Weights of a small GPT-style language model, trained from scratch on English Wikipedia.
Size: 9 layers, width 192, 3 heads of 64, vocabulary 4096, 4.89M parameters.
Training: a variant of Adam for these matrices, 7141 steps.
MLP neurons of a small language model. Each row is named by its layer, matrix (gate and up: input weights; down: output weights) and neuron, and shows model dimensions 80-175. Each number is 500 + 25 x the weight over its row's rms, rounded and kept within 0 to 999. Numbers have three digits each. A neuron's up and down rows have the sign that makes its largest values positive.
After each neuron's rows, "fires on" lists the tokens most often at its 100 highest values on Wikipedia text that the model never trained on.

L5.gate4:518516512508489481481504463490496522462518525463520462534440531500516485500515541500498466484508506496503508473506507550495478527500509472478459512531491488433518500521491498461489511528484509488495500503521484501478457500472530470478501529503495461533520508497510529512469463534538482554
L5.up4:497490564508481492550499510485519476540496523527479498492514506466473542501528531554487495477495540489500491473514545495517473469520523485511465448481445500535472490488501491503531496538519530475536506516533439510498462501523465485463550490447532482473514508532485510506498487503495508497
L5.down4:516501490446523509516474533535496540536497481498518488522522507539495477553493487482507509501560475513491502493500534485511574529489520552514491490526482467535502487472515511483466500477522541527505477495498510533553546519517466471479496494490519507495525491488506454534523485536512506508
fires on: "|", "of ", "Votes ", "ian", "Apps ", "al"

L5.gate207:472562501524515496463508517512487490471519526533532515478486469528487537485461501498491498512498559471528487509502503462508510520487516488461503490502511522472494457497513532535490549467486509466473474507480463506491494489517497511488461495482480543497491495492503518470497525518470482475
L5.up207:549525533528475522501456490495492522481518505442526503495502550514462507526511496478508490533493509465529504531522556555518531505498546470468498505519490505484504514496512470513494481492540474541489474454538473547511507456472501540499502488519530475501471519495550526495485504531556509508
L5.down207:472578514532516504483521521505529498492522444521530494463524522519521490499497481469464462506485495472532495505509492486517489511515468510510489493499497512469497469532490512538491491529534489478501514573507530505513486510489502506481472496506477501539574491502413492500491476531497491502
fires on: "pro", "Pro", "dis", "| ", "n"

L5.gate378:491487500540505490514529479470494484442488474533525495500515506469515528513513503478531472486501493521495491493486508496485512507458499470515481494502512509534516493542511490506508558519480493487510526495506502492436474531471510443502466512540483500496465501451491487501536509518457508502
L5.up378:470442491448516496525522460508491520477463458501500500532482480504474496487500511484474523497490520517509508484522479506501536481453481519504514504517537510507475487533526510519546538480512508472504495537491494489493503462527468530534462505511500581494469503523482505499522526531474485472
L5.down378:515510469494518504470462460500503495551519542487464499527510475502508474486498489504527490513517498484455562486512474493493484504502524520518525495531470504514459486511457474480489481476501506518519452523492535491513482516497461493472486538495478482493518485529506493528494512490535495523
fires on: ", ", "=== ", "L", "== ", "Team "

L5.gate291:501541483474515508513536493507522514498494525507549528517493561520521510554450473530483502513493500470509463521518452492520489509492520514540549510540566497464495490498565482534523558465481507471494504518499499477481531530507476463473496489471530509489470499515509478499509486508545452531
L5.up291:529511436486507535487496522512499483498512462490501491497513486532494479530520492478509522492500501499509513505507513483509526529464516500474509485521464455506408541526496512522513511468500482517456475522522515511507473487522487515547455480499510519530544515457511428475512491548546485509
L5.down291:525518491534464536557508501525507513512485521479485482506516478477498476494509469496467489565500512531565492494464520488508463489498503510541516487496492477486454465494522478554494538504494501489489483493518512564496508491492534482504521525489512477537462516486475481509493449533532514479
fires on: "of ", "°", "′", "our", "if", "–"

L3.gate162:523508502504523517551495515508503532514515519509506461488483489456513503513491472552501509506457473478494470567480519503486502539471538552490510515502524488520492513514502497469479550566492466504519528492460540516490503539539493513485467506493503492468484497502513478482520474529512478482
L3.up162:475464512490542512516483532518490482499462539491480494492493503419542521500513484509511480495488506490510504498511525527519527485457532502455509505507516523513434479504506465423503510506430518491494482471476464485511520485496515473516525493507517548517492441489484500507488522524480490480
L3.down162:502490481488513492488508499483518536507554524530508484514517464475502461464494531495530495512481448521405517540463497511502497497488503478527521497526521452522471482475487524512513505535534527486487499541492482528530515501537475449519507509477500484501504457465527500469502423462510487543
fires on: "known ", "Play", "ain", "row", "back", "own"

L3.gate185:493523452497497512513511517500513456501495493505516448534511483517478494529479531451487485449466535476512476502519490472542541504533543533495522497504477507483502505504438473475500491511433475517485511467550476467547529526546490476476485492445489529495489534545519472507473501506489509512
L3.up185:520540484496513497510487526526493470486486523543514491491487483495514491514504540474493498504486531542495500516509495495528519482496502458462470481528495518523502496544488451478523513507456501504498487493591499488553502492517475523481437519502476559480490505479542430483553500476468490465
L3.down185:497506510490504489488504511518503560526498483521482519511460506429526526496491457524505505499512477475481492509496501474541512510524511469529511476513499455489488457466453509557507520508521492510496464559504532496495538506493495507452501562485482500475496443527472521501516489533519557478
fires on: "li", "ov", "re", "f"

L3.gate250:526472513513486466516439523496507446499506541498474507533512519485516517474474488522515525488535512530493480473534511508487507506482514501536539489525513501489523548492504491469509471541483450516458487522485488498523526535454527468481505515482516520529547469538497534461504452457521496495
L3.up250:474518503515485515451514519497481495463474500509495513520473513449480476535508488517513518538521482512487496472507533507519500561481447552493528499468500545471527489467494504485515538498521492493517482475505535514547456471490474489532472457475485526514468503457450509512524490501516480531
L3.down250:481491527508479531476482452496526471473481508477523497466482474531467523485510480525533509480511444487568535489457481528508525481521522462483491496481545501532494491503476498470469535510496536510512497511511495514483556514499512522460514510467521479511502488495505479509471460514465516511
fires on: "cont", "ex", "| ", "\n", "contr", "inc"

L5.gate280:479455460467473460476485484488499512459507504479481482487474487447540445497486464476499484466494564516504514504467474479478470493477499504528580530500491509501489473511512528467473515498526485543494509495527477465464529498511500519504494492512479464479528479489515494499510488510459525506
L5.up280:531446454486459473449544496471510524502541487509541518438464525512522459490504508458510466446504518517492504525536500459476471507495490491458497503501509478487510524516535524465502501493485497491532517534504482487469503489461486504491501469517466455471482476535500508512504496516499489497
L5.down280:489525503489536535537518486481548471544505540528505484465488467546516518495520487503478515473475509499481553509516546480508489475521448445509507501478498541535546520466490487510524486512481519478485498503520473529500495501472511528461528532528487504511507464500501520521523488543505474491
fires on: "c", ": ", "/", "ww", "cr", "Cr"

L5.gate139:470467491512461489502448513498535509452487474469452456498472478513475461508509474496457477516500520524545479492500461508519516467470528515479495477502496481524523502508515537489507465512514464547485481494527488477497537456488492531497498479493468493479483533511530488527499539510526480514
L5.up139:536503470487522522492453472523511510501531523489479528534506449511489497485491481480528505522511482481499494536503501454468526505446489529497502505493521524515481467525478502489525477558508476454495496493482501550482491498488486518491485521467480504461551472506551470439491519450506450512
L5.down139:514518499504519486485497487537526513510531461489529526527480501535487482488524480490529442478498517496552510515503518473505446508494541538515513486470533537470497494518528518510468529505512470508486515490494510505523531503504495478509464520498517475438496493504468522476444470493481497510
fires on: "pl", "Pl", "fr", "br"

L3.gate254:488468490492458458534517521518508463531483566485504486539496479502505485512484476529506491461472469493516504470468479488527462486535521512506506502489498493523502530489473478482491496488503525522485519482517503452487501516503455538521490481509460485502489487438507464442528493538512496487
L3.up254:488481530460548476486467536526509530494508477461499552544452416493502469547537498539516543514527555512505487488478490516477498522491495516483489543515524496499500484514544517486526502483486479508488504530486494480501454499487476496476490486487526482451503449498526485524510482493518506496
L3.down254:525518505498486487477476501483529464497491514523526479484497490506467499520528534543519512472490471478524492493502476475467524505463478500491552496491513527504467496470469498520489500510462494519522470499468562500526503482490529533515516477481493457523491512499467522519548562480489474451
fires on: "u", "is ", "un", "of ", "t "

L3.gate297:477452491527484536468502498535518520439449529500471545546479535446486475538470526484491491478476461470503491493507466465516470523481537487489514522519498513481491475562476462490533486509487495539485475494433513510563509496509460479515493516557524523530505470513479497500474511518483522516
L3.up297:522460550443427515482481500488533509467474516486501509507498486476527515489490536495522475503456491520502489510511511523479478491469536490526517487517459495473510514485497492508509465515517495493497498489436482492519491491468533459472504470476507445523509538536509531562497489493519517544
L3.down297:530498525486456504501495514436522479519517523527495489543453487503495572501461530485512488512436468481451526506492510500465457508532520495528496494532473522509533544509535467486525461494465481482489518519513483489526527492497485482481488499477471482486529543515473496486456498530487486531
fires on: ". ", ") ", "| ", "\""

L3.gate237:452464492541466507492493482521496519461491528495492503484479483507523487480526501540482504458472510519516469465497466475545530518509498514511514547481566492477524499555511492487524492531485475533507533463495524515528547533495501467498507492460476497530522522525458557437498479531499472502
L3.up237:499507502542536477476489449498499525492530487467525530461506526521452467498470480532502482518499508518503510492487520506532461493483508482528470455510449426470513486490476527496565492500527534514518444486514511515506486500527521526509528506483467545472533480544505512496480501505513483531
L3.down237:487460533502525555492519487487510552475471491516466496460476518485489492499507473469464487477536502488459495482490498495552514531526489530522471539564499488513462510455511511531554507483548476481504519483470517500480499502527516550482539504480499510520501476534491479481516494513478475459
fires on: "acc", "c", "st", "foc", "eg"

L3.gate29:508474494480518530533513467450504498501507483481462500513511508524481436530427506516482468477503480517505484519440466533524496515505505516493489502495505517466531506485518498478522494483500517528526513526500500498533521488449466509522491485475479510520482533474474553471526508502513461496
L3.up29:454501557516474515494495471506486519476491497545499520538550499498516501534492519506477516499487487503512517543495521501473504448527484489479502506491514478497526511502496499491527457463467527495505458546499487509491456510511463482549516481485530487481557517521507520486528506484524413498
L3.down29:506516548528476505484503461496517498486509524512500509481492464526464511527484478544457513527530457477476548512497490502453483487496509529484529493472499476484527527532538515483502486506518526458464495508488520501484499511513477558536475485497494484458521541502494515504544517537488528504
fires on: ". ", "disc", ".", "members "

L3.gate103:513475521497507497489489449497511506520470487486444458517468539511513461502501496490518523479518540520512479484510500495498519509496507513500522505488540513473479479505455514514480499498543484504456480498506519498507536474506424469519456519519536516446458468496486513484495497498544495499
L3.up103:519509502499507524519499485517527501506447468499528489529551455517542487500483563534464532530490471503515506522468520515500465474563532550512452465497457509523456442481539514508508482498490511479509473530486481489519532505464510507478467507445463506462505512459542541489540486522521462506
L3.down103:479550515471498481487470500474496529521499493535483492508516505559474455528436503503492519522498489531502522497496542496542525489519504520481523477512528453527476510487513482509476479531472515466477512479483519497530483491475515490489482518550446508529529536554487532517476504487520493502
fires on: "\" ", "architec", "lead", "econom", "progr", "manag"

L3.gate209:469512473489528488468473539516468546489468525553512487510455452535489510525472529536497502517533538487503470485541487495500519482504490515504563494446501518527523522453505519468517499539506459515476551497522475464467501532488508494514476508505472514530495521483484520481485502514483464511
L3.up209:504453501535471442478555507541544477486483532516469463515484475532469503500483480532499475461514500477467479491486464480445496529489484519513502535504492520477467514512490469465531500511523496513501490528455502504489503531501495505527473519537479502480445478529485469523508490491482541478
L3.down209:512541519464531504512471469499510475539485494510500465516547502498514508506506485485493485551473509561514513492534502489491480508518532460485436521501546529520521476478521486541496517513511539477493456491507481550497540486515512559513455494520500520515476475511532541479521475503489470514
fires on: "son", "ot", "oph", "op", "son "

L5.gate311:485528536508468502524546483472539504459471517498503479507495508486450461437517533508521486501524533499513506478504498508515471523512509574538481498496500516518501509525540454522485508514476518539487467506501495520488475513512541542490500543473532494465494477510486541507497519501482504483
L5.up311:474436507559486520490534501485491551526484472490428521496508498510482551508535510483487499476468482529483466476524522451500533493487498450493527465514480504494543502537443492483460481492493476504517566517491521491530521479533508522478453475532493449499532521490489486469478501480484534485
L5.down311:505518453498484499521501498506532467515499488470475504511496499504470514510517470509463490543493526513484479502547545497496460495485534472503474505513485542515465482491538523506506507483510466535501468456511515451513505518501483523516502504521551525518484489534484512512510507500511524519
fires on: "vi", "-", "s ", "ed ", "di"

L3.gate312:442471473526512556474475504502540495519504479520503511521474544515477490508502510540548491466495470497518473466469487521481508512468541511471508559479516520501492483475492504487499484495496489511504497463513522458519544509464486547487502493481526517513509545542483501421523455545506521493
L3.up312:479491485506448497509521488521473510508504436518526536482512489511493496506515488471476523481491560512503497495526449441486517514560518483505517453512516479473470505494457481493517519475483483522479491473533518472497450466533528514497471494498545437534467510500477501483520489518492524492
L3.down312:480507506489491556500491518504504485471422493520483509436513479464475519528513494499531498500444484475467549505519493491521529476527525479486524523501482495496518507530499498496520491532489548481439499481521515525487510505496545510512467500527467520484514434502507504518493505475532488510
fires on: "li", "re", "vi", "r", "ul"

L3.gate362:483497491497503463496460444500498530530492485465450530511501488527538475495476515563495512476513487481520513491497503487515524465494483528523514481494461477509498460462505513532479510506497467490488513521513522461503503495471472511487494508427458477530504473464494550485460459498499473496
L3.up362:538521499509516503502499455455556493506477502526493485490447476514493499481510528525504519501454524495482490468512513510494502457497499520514479478519495468548517521486517539498476453495525481533481496529498448450527526470493484537432519506500525476503495444528499499505516473509498508532
L3.down362:517526541494522503468520492470496556482481511497543525492502490524493509527501497483506505500476505515461535507481471509501459480496424514525493475508507470536480514507472491516542475493501450532503527560483476455494484522502475508484517453529491522522545481520440487510510516533494460513
fires on: "one ", "ers ", "people ", "her ", "ents ", "each "

L3.gate133:491489514492478465503514483502481480462504496486482532470515497512505531516510513496502495461523475496501500520517526551530454518482515471515530517517508552496491499586456514503491526516507524501484512538503513496506503497488508499489498495528484554487469461511483445528515513457494503500
L3.up133:503496551499491457458483487538507500532499502505465521509501526499497516474522516542506509482514520461459466511489487531470493500475524503536517472514512528486493526474506529570536481541506460496512492537493526478525510499529518488484467524511457510494483478469517520512479488465549544523
L3.down133:476525521502525493498416522500491477466504513507554502514489500480498495551501481485550485514490490508450496551528513486518472474510504476509505512494455523506552545491498515511484488530530497521505539482524500523484530495518505509478492491487485515448503474476439455502518508489481547522
fires on: "University ", "World ", ", ", "States ", "City ", "State "

L3.gate165:483468497462446510500505539512536463470510497508504526522519518504521528526515526502497503430478469457525513492498506519469530535542523501516537578502478488489544494463470486499497535516577490526496492481495537451492513534471495497503533513485510514472490521513513542483475472508534468505
L3.up165:492514502489503541488519472495494490458492455529519528497498499454478474490534465500479483450511478504519507525513511445502452523518486521537491475540502461500500460519510489544526516501511501518469480479484521488493529476537478517550543508515471591489533470511494493499495528510476479482
L3.down165:452492494489487503510504528516503481507485490512493473511492457517544440501514527497449517499504491471493491462505496528470498512496457500506496501519512525530576544515485476513512532496477463494504477472488509515484490474494496543539488530498562480540537523509540548551498499450493455518
fires on: "ill", "t", "ace", "e", "art", "l"

L3.gate135:518508541469486508494452468470517506477483491542475463508483524494515475487498493501542459521477494510491508491488515532497474505504511479524487499524483514494464518496475503448508467565489482514485472467485497507484578546486505501503497496469485515529495480464479534525446478512517542536
L3.up135:491515510483525441514526541528471500505516489506525547498474503485543463526516493501538496496511534474485497485472506499486500504517508548535474498522500484483537515546494498499507522483491467495506457491537503469479469505536485513488490543497498520476494514512524478566506457435500524513
L3.down135:486481543469548503500484506502498527422522482551490473485501514511527499510510505502517495494533484509502496491491489485544513532468497496504515513511495505480511494484461477514530455478563474521535515521469530463536519525484500488548501517469505519519514512493488511509481457486455489500
fires on: "in", ") ", "Chinese ", "ed ", "US ", "\""

L3.gate277:498559485492467500490477497464473471506499536475480518543494570503489532493510516534509547491507541496483493471502503532495522436488507454494491529497529519490508527528491498520486463506506476484503488474465522461525501518486497510542480524473502499524544520513496458469518495502512497540
L3.up277:517497506455501494511482502494521474490495524497490489474461516538533520455550505437472486492486548494516492504498503533521485492544481512498484489466506523486486464475480471501457475482514478479520489524505511518522483526490520539497516514501483515484513533485496486495501475512481513517
L3.down277:478532467493496481489498516473504462544533493534461515510509521498491486492473490520533494516491480495454516485503471489501519521486455449492530490481489460524521528468496503548542517500515542486465526461501483501471474482473496495529505493489482521524485516486522486485512536541460518468
fires on: ", ", "first ", "th ", "\", "

L3.gate43:465505495468487487485507475437510465491493493514493453466500497499509511439540515520517508508507474491509480429471527487456515472499530492507445485549528486517505545485535552527467496517469533464504446497493513517474493532506526494529472503482481479497511511472526499490507495517534489532
L3.up43:481514513470479484491506485471513462543496547513488527473520493562525496491535505491519480519494526493512489515524535530519467494514531490547486493468507485548465527495532487588493513530517495455498531524501472495530496512508477498518499506497507489450460471478533503478503498504503488499
L3.down43:509481526517517513462503512471483523500526511498469493510487556504451468532505514496474515496466516499497539527490466517552506476530541508516516488500486459461491458457479517479505520574481487505509518475489520551519526501520508505478506479496510492575474507492518471501461440522508467452
fires on: "as ", "sing", "own", "surr", "compos", "manag"

L5.gate366:492481534521518504516442501486489522498482468485523538534468467520486520470518499487527517511496518458521521473553525480461543502462537500511506505571497486483508523456473490516516502532504520497517472516499517483509525530525518495512496515553472500494486514563506533525527464513515519505
L5.up366:482541521456503537508499546516505470465531510473458533500511499490494524515493499519535484447468511529490510507523481493490536509478482489544480501524533505498517550518491514486548496536527499509499457490457537432486485530523472548530501514529488489506474534521510502525507492488527534473
L5.down366:522492527485504496481510498489494487479485477474494491490526486467470518523504471467477520487491486504525509583511493491515526497513534480488522445533514475532460439510475512521520525479532500462480512553516524513503510503516474525518478502484476494529515504536544495455488478472536501491
fires on: "s", "ers", "res", "int", "ic", "of"

L3.gate118:512496532489508481526494488511501514471475527494520490523452494491510486516471507533498541515504514484486375466495475505519502492504526484501512474510535487507523525507495494523508518538499369517496522484479495510461537514492493480492468486518477510482476505499488478494495465538499483570
L3.up118:513445502463486489517532469526508510544500539547473483526515505472526511482508527498550548514522509476434425481494501531548550521456473429524498484490487486508505519500497488516447490516496455489537522518478529501506557528464459516484472483500495475505483481500474486471501523504498464493
L3.down118:509516479484517543496511498476502490514497459494486516420518457506461493470508486461521488498503476519479581501533532532509489538456481498522465492461494530521470470503490495498490511473524605450502470493529498496520508453509486500489510520484476495539489482507518491512516576481472510436
fires on: ": ", "made ", "it ", "2 ", "has ", "have "

L3.gate84:475493502498510528550525502505552433441467513481465510449534460450502493508493452465512501499496493486514486542484459497495490547515495507471510533517524482470497508510498509546521530507505491466522517517516532471496521538512477503509487484536493476483496485505522507482507492503507510516
L3.up84:519457541532482496513473490538535490528487465503496477440530477505489493486485491465497479549531479489505504491436490518521485490496483528507501536514501487510478516460515505540462511489472500509480480493488484522450480526463517481497518506500504473490478524444501488513519508498472504436
L3.down84:496484523496507494518511485528555493452518512460499512519540485477487523499496492502516517549441511518495472510484471535534535538503474485504479482484473481464471502482507474444464503508459517455488476530483507474499524494489468482524439509455497476526505479477509515479454500478474483458
fires on: "Th", "United ", "oh", "sq "

L5.gate283:509509507512518454489469483515488465476514456448516491479504526482479482468480499505502496478523557497509486480522467469509468527468508487501485532552511477480484494483515479514520509480507480507537491490522490519474530537511532488498463537511510513502489491483552507492456483521508542481
L5.up283:513549494524501455501517482530499507508511469515464531514450490517468495497504483506458529486462534543499509456551480489480469522576474491544470463507532510501505506504511463506523474506550491498500496485504485501531519482505509501498476531474497509485489529487497474520477515482507509513
L5.down283:491534527507458469504527481496475504522549490496498505523517481516490529556496503488494505520521465535512477475506525490459500494508507489508451485507563498453471510487453499485481462548546472489482508486488468510532514488540516504510483525478531525506460527512503499513501536487489497460
fires on: "of ", "ph", "k", "and", "us", "z"

L5.gate380:495515515546462489484528500515501509504508525428490512518496508474464503511510470530508497464499472465505472455499459471498495471460509480510542506505490520502512542494522505491502484496465449563540505487521484466473512496505539497517477541520466492502505520507533512487537448496537519487
L5.up380:479550492518520447482542483489437501519501478501451516507489476494524521539541539493525471445473489493492475483511503484516513503474493498469542495545523489519520518518518482469529477491503448497573476521465503477501490489491478498491524445515500471551534509464506482518515485479504499545
L5.down380:469471466506547513516459525512512486517508536500508499522512518493520562518466484540507517523498550520485528550507482520523511556540489553507483534488455489499464449494521537486513507514478472520513484532540455542495481463475503528541504493493502451541465491490521480467519526473483522483
fires on: "af", "di", "con", "ial ", "ev", "im"

L3.gate177:484533492484514500522507482515457463458491491505494501536517482492517504490474469487497503506469453462501513490529501494527490509488503528441497468524500484478491488480508483514507537524516521476503521475515484507485511520505486478512526453523508472493504497457506521493496510484492462473
L3.up177:488512493534525498498497514518510516515511507483497522525510516462458549525467500498489514501490490489484482514525480473469473509481540467513500494490471506502488506488492496464507443503506489520534483494501510495523529519493522480480462501512494533501498510536516483465470485522489495530
L3.down177:502500472508514512529509499451511494449470519519497487515523512494528481444509485488491532502530526505562476523513496448460491502480509521484454557504526496504517514498534531545497504493506520483458507529489512527511515506464476512524539492478488493530519467503536500477503529531506467458
fires on: "int", "ass", "art", "| ", "cont", "t"

L3.gate74:512476504503462532539534506500543523503508500512488475486538539478530525509457483490514485519526499425503513499530451523479514478446478468514541522499502512505444455509522481524474578495489498507532480498540511496454523491494506489517503472525512478487527460502524451483469481531531475497
L3.up74:513504486506519511521512494508507488524510490518475530491485488434509474514481471475518483495500525528501517516523507466525535461517447503477493511526531477513452529457495501506502458471500534529546458493527504536523443516493530496561504512483551527475508528536482493540508540483480465509
L3.down74:486512490519532510541503514485506479481523453492505525494453495551547485504494490488495485483527489490477478503446505535503487464496497509525469500477510481474495469497540503483456497437514507507509527453526484517515519499503492459482512512489473451522506499473491512501454489496525483474
fires on: "with ", "ett", "won ", "of ", "for ", "under "

L5.gate52:464457504520507511507452515481475504465500469446504468482483508492484478530523472527472470517556484484528470479445489507561510506493537507453467492529465513512518523501474490475509515530494458542490531485522504471512506479461524491503501515486452533480471520511494498473550500503522526552
L5.up52:457530501490453534536471503538493446511484543498527498498529481521470485508520489488518453477499485472531515485490473502460506463532477522501520460528495478453515487496506457513476551477480505503507493471495509526470475507500538473458532514460501492514503512448495491495519492534507542490
L5.down52:488516521506458534490516501512515472498443490483469488484485499474474523461530496525509525496505486433521502497536530539509536517472493532539490454462478524473549534475469513460490476512498458469488435488461495515504483525554454490526473531494498531483523495498540482500468495503485508512
fires on: "ing", "inste", "contin", "ed", "e", "short"

L3.gate83:481459493452493511448472538487524456521490529462486525489486496485529489497497514539487506493473516470538485494517476510503510497513509523466496484473534453495496525471478517495505523527482475528548507451531496509485535490556454458517513514452508473469496476472515469487498474464554478540
L3.up83:549527490514496488487485468527486442505485537510525464515511479516513515490517479527486444486473486514503524513492516509497485459541477526497499441466515497525537494515525534510505522497511499490461536487575482475506514477520475531480486497454545530505521457485522504454505475485494489490
L3.down83:506528543510495504511509463519517484531511534549562486524536482507476481481476541492469498454494478509457479506538501471496472490521434531463488489529472495542502516497528520494499473528539455465494511514533478487525474472499469513511484481478532469526484515481495473464520493505477514500
fires on: "pos", "anc", "ref", "suc"

L3.gate85:507463484511491518528457489483499530489516462479494542519546515499538501490470489512508488520513508535516490534484443500502503470501476487525557481479522525525534532468506519533516473479497483489485494519516508495460489507477527531487503489480538512480508517482525532473504493482504464514
L3.up85:527485461523495507544518595476516493492491524471495483491505543495524504537560495491507506525471534504497487440513545509491476521519490525505517525496490533510508483502550524457527526483467504506541482495486510445450487506526518464475516506536474438473509480531503466494500499509498480484
L3.down85:506541481544488506481488497514478487466493510518431491497486474514468499553503498494496503581490462466506508528529492463542508491492474487526498475509443519480527491538511496520499507532540468509512488497503456526518475488496493477497501518489508506479475498476488502438494568515481476473
fires on: "also ", "-", "ently ", ","

L3.gate70:488477511489499500512517492570551501483489507451516489528460536476498480526486486514496519499528498505513481493491497481555522478507513496495505515528487491459453544514491476506504494531523487537521476506493548481467545554482439529494458531513442532509506467508502497458494466480496468488
L3.up70:491473510523503522482539517521497537501531490483552481475486498452500547500531485515500514496558526471502515488529485457510492512485481504497504523514471523488468513499504514536488565508493504516513510507495503506469536504485476490494484500480499527505469487512527515472527501501434498481
L3.down70:493512471518523497482489488504512484525477507517531495460516447498494489503524477498505500516491471515480446507513495495463489495428508503471446504472461502501468488456483464509497481471493517466502494464501505499490504512475535513471474510486486457506473493517475513535583503480462508476
fires on: "ch", "| ", "= ", "m"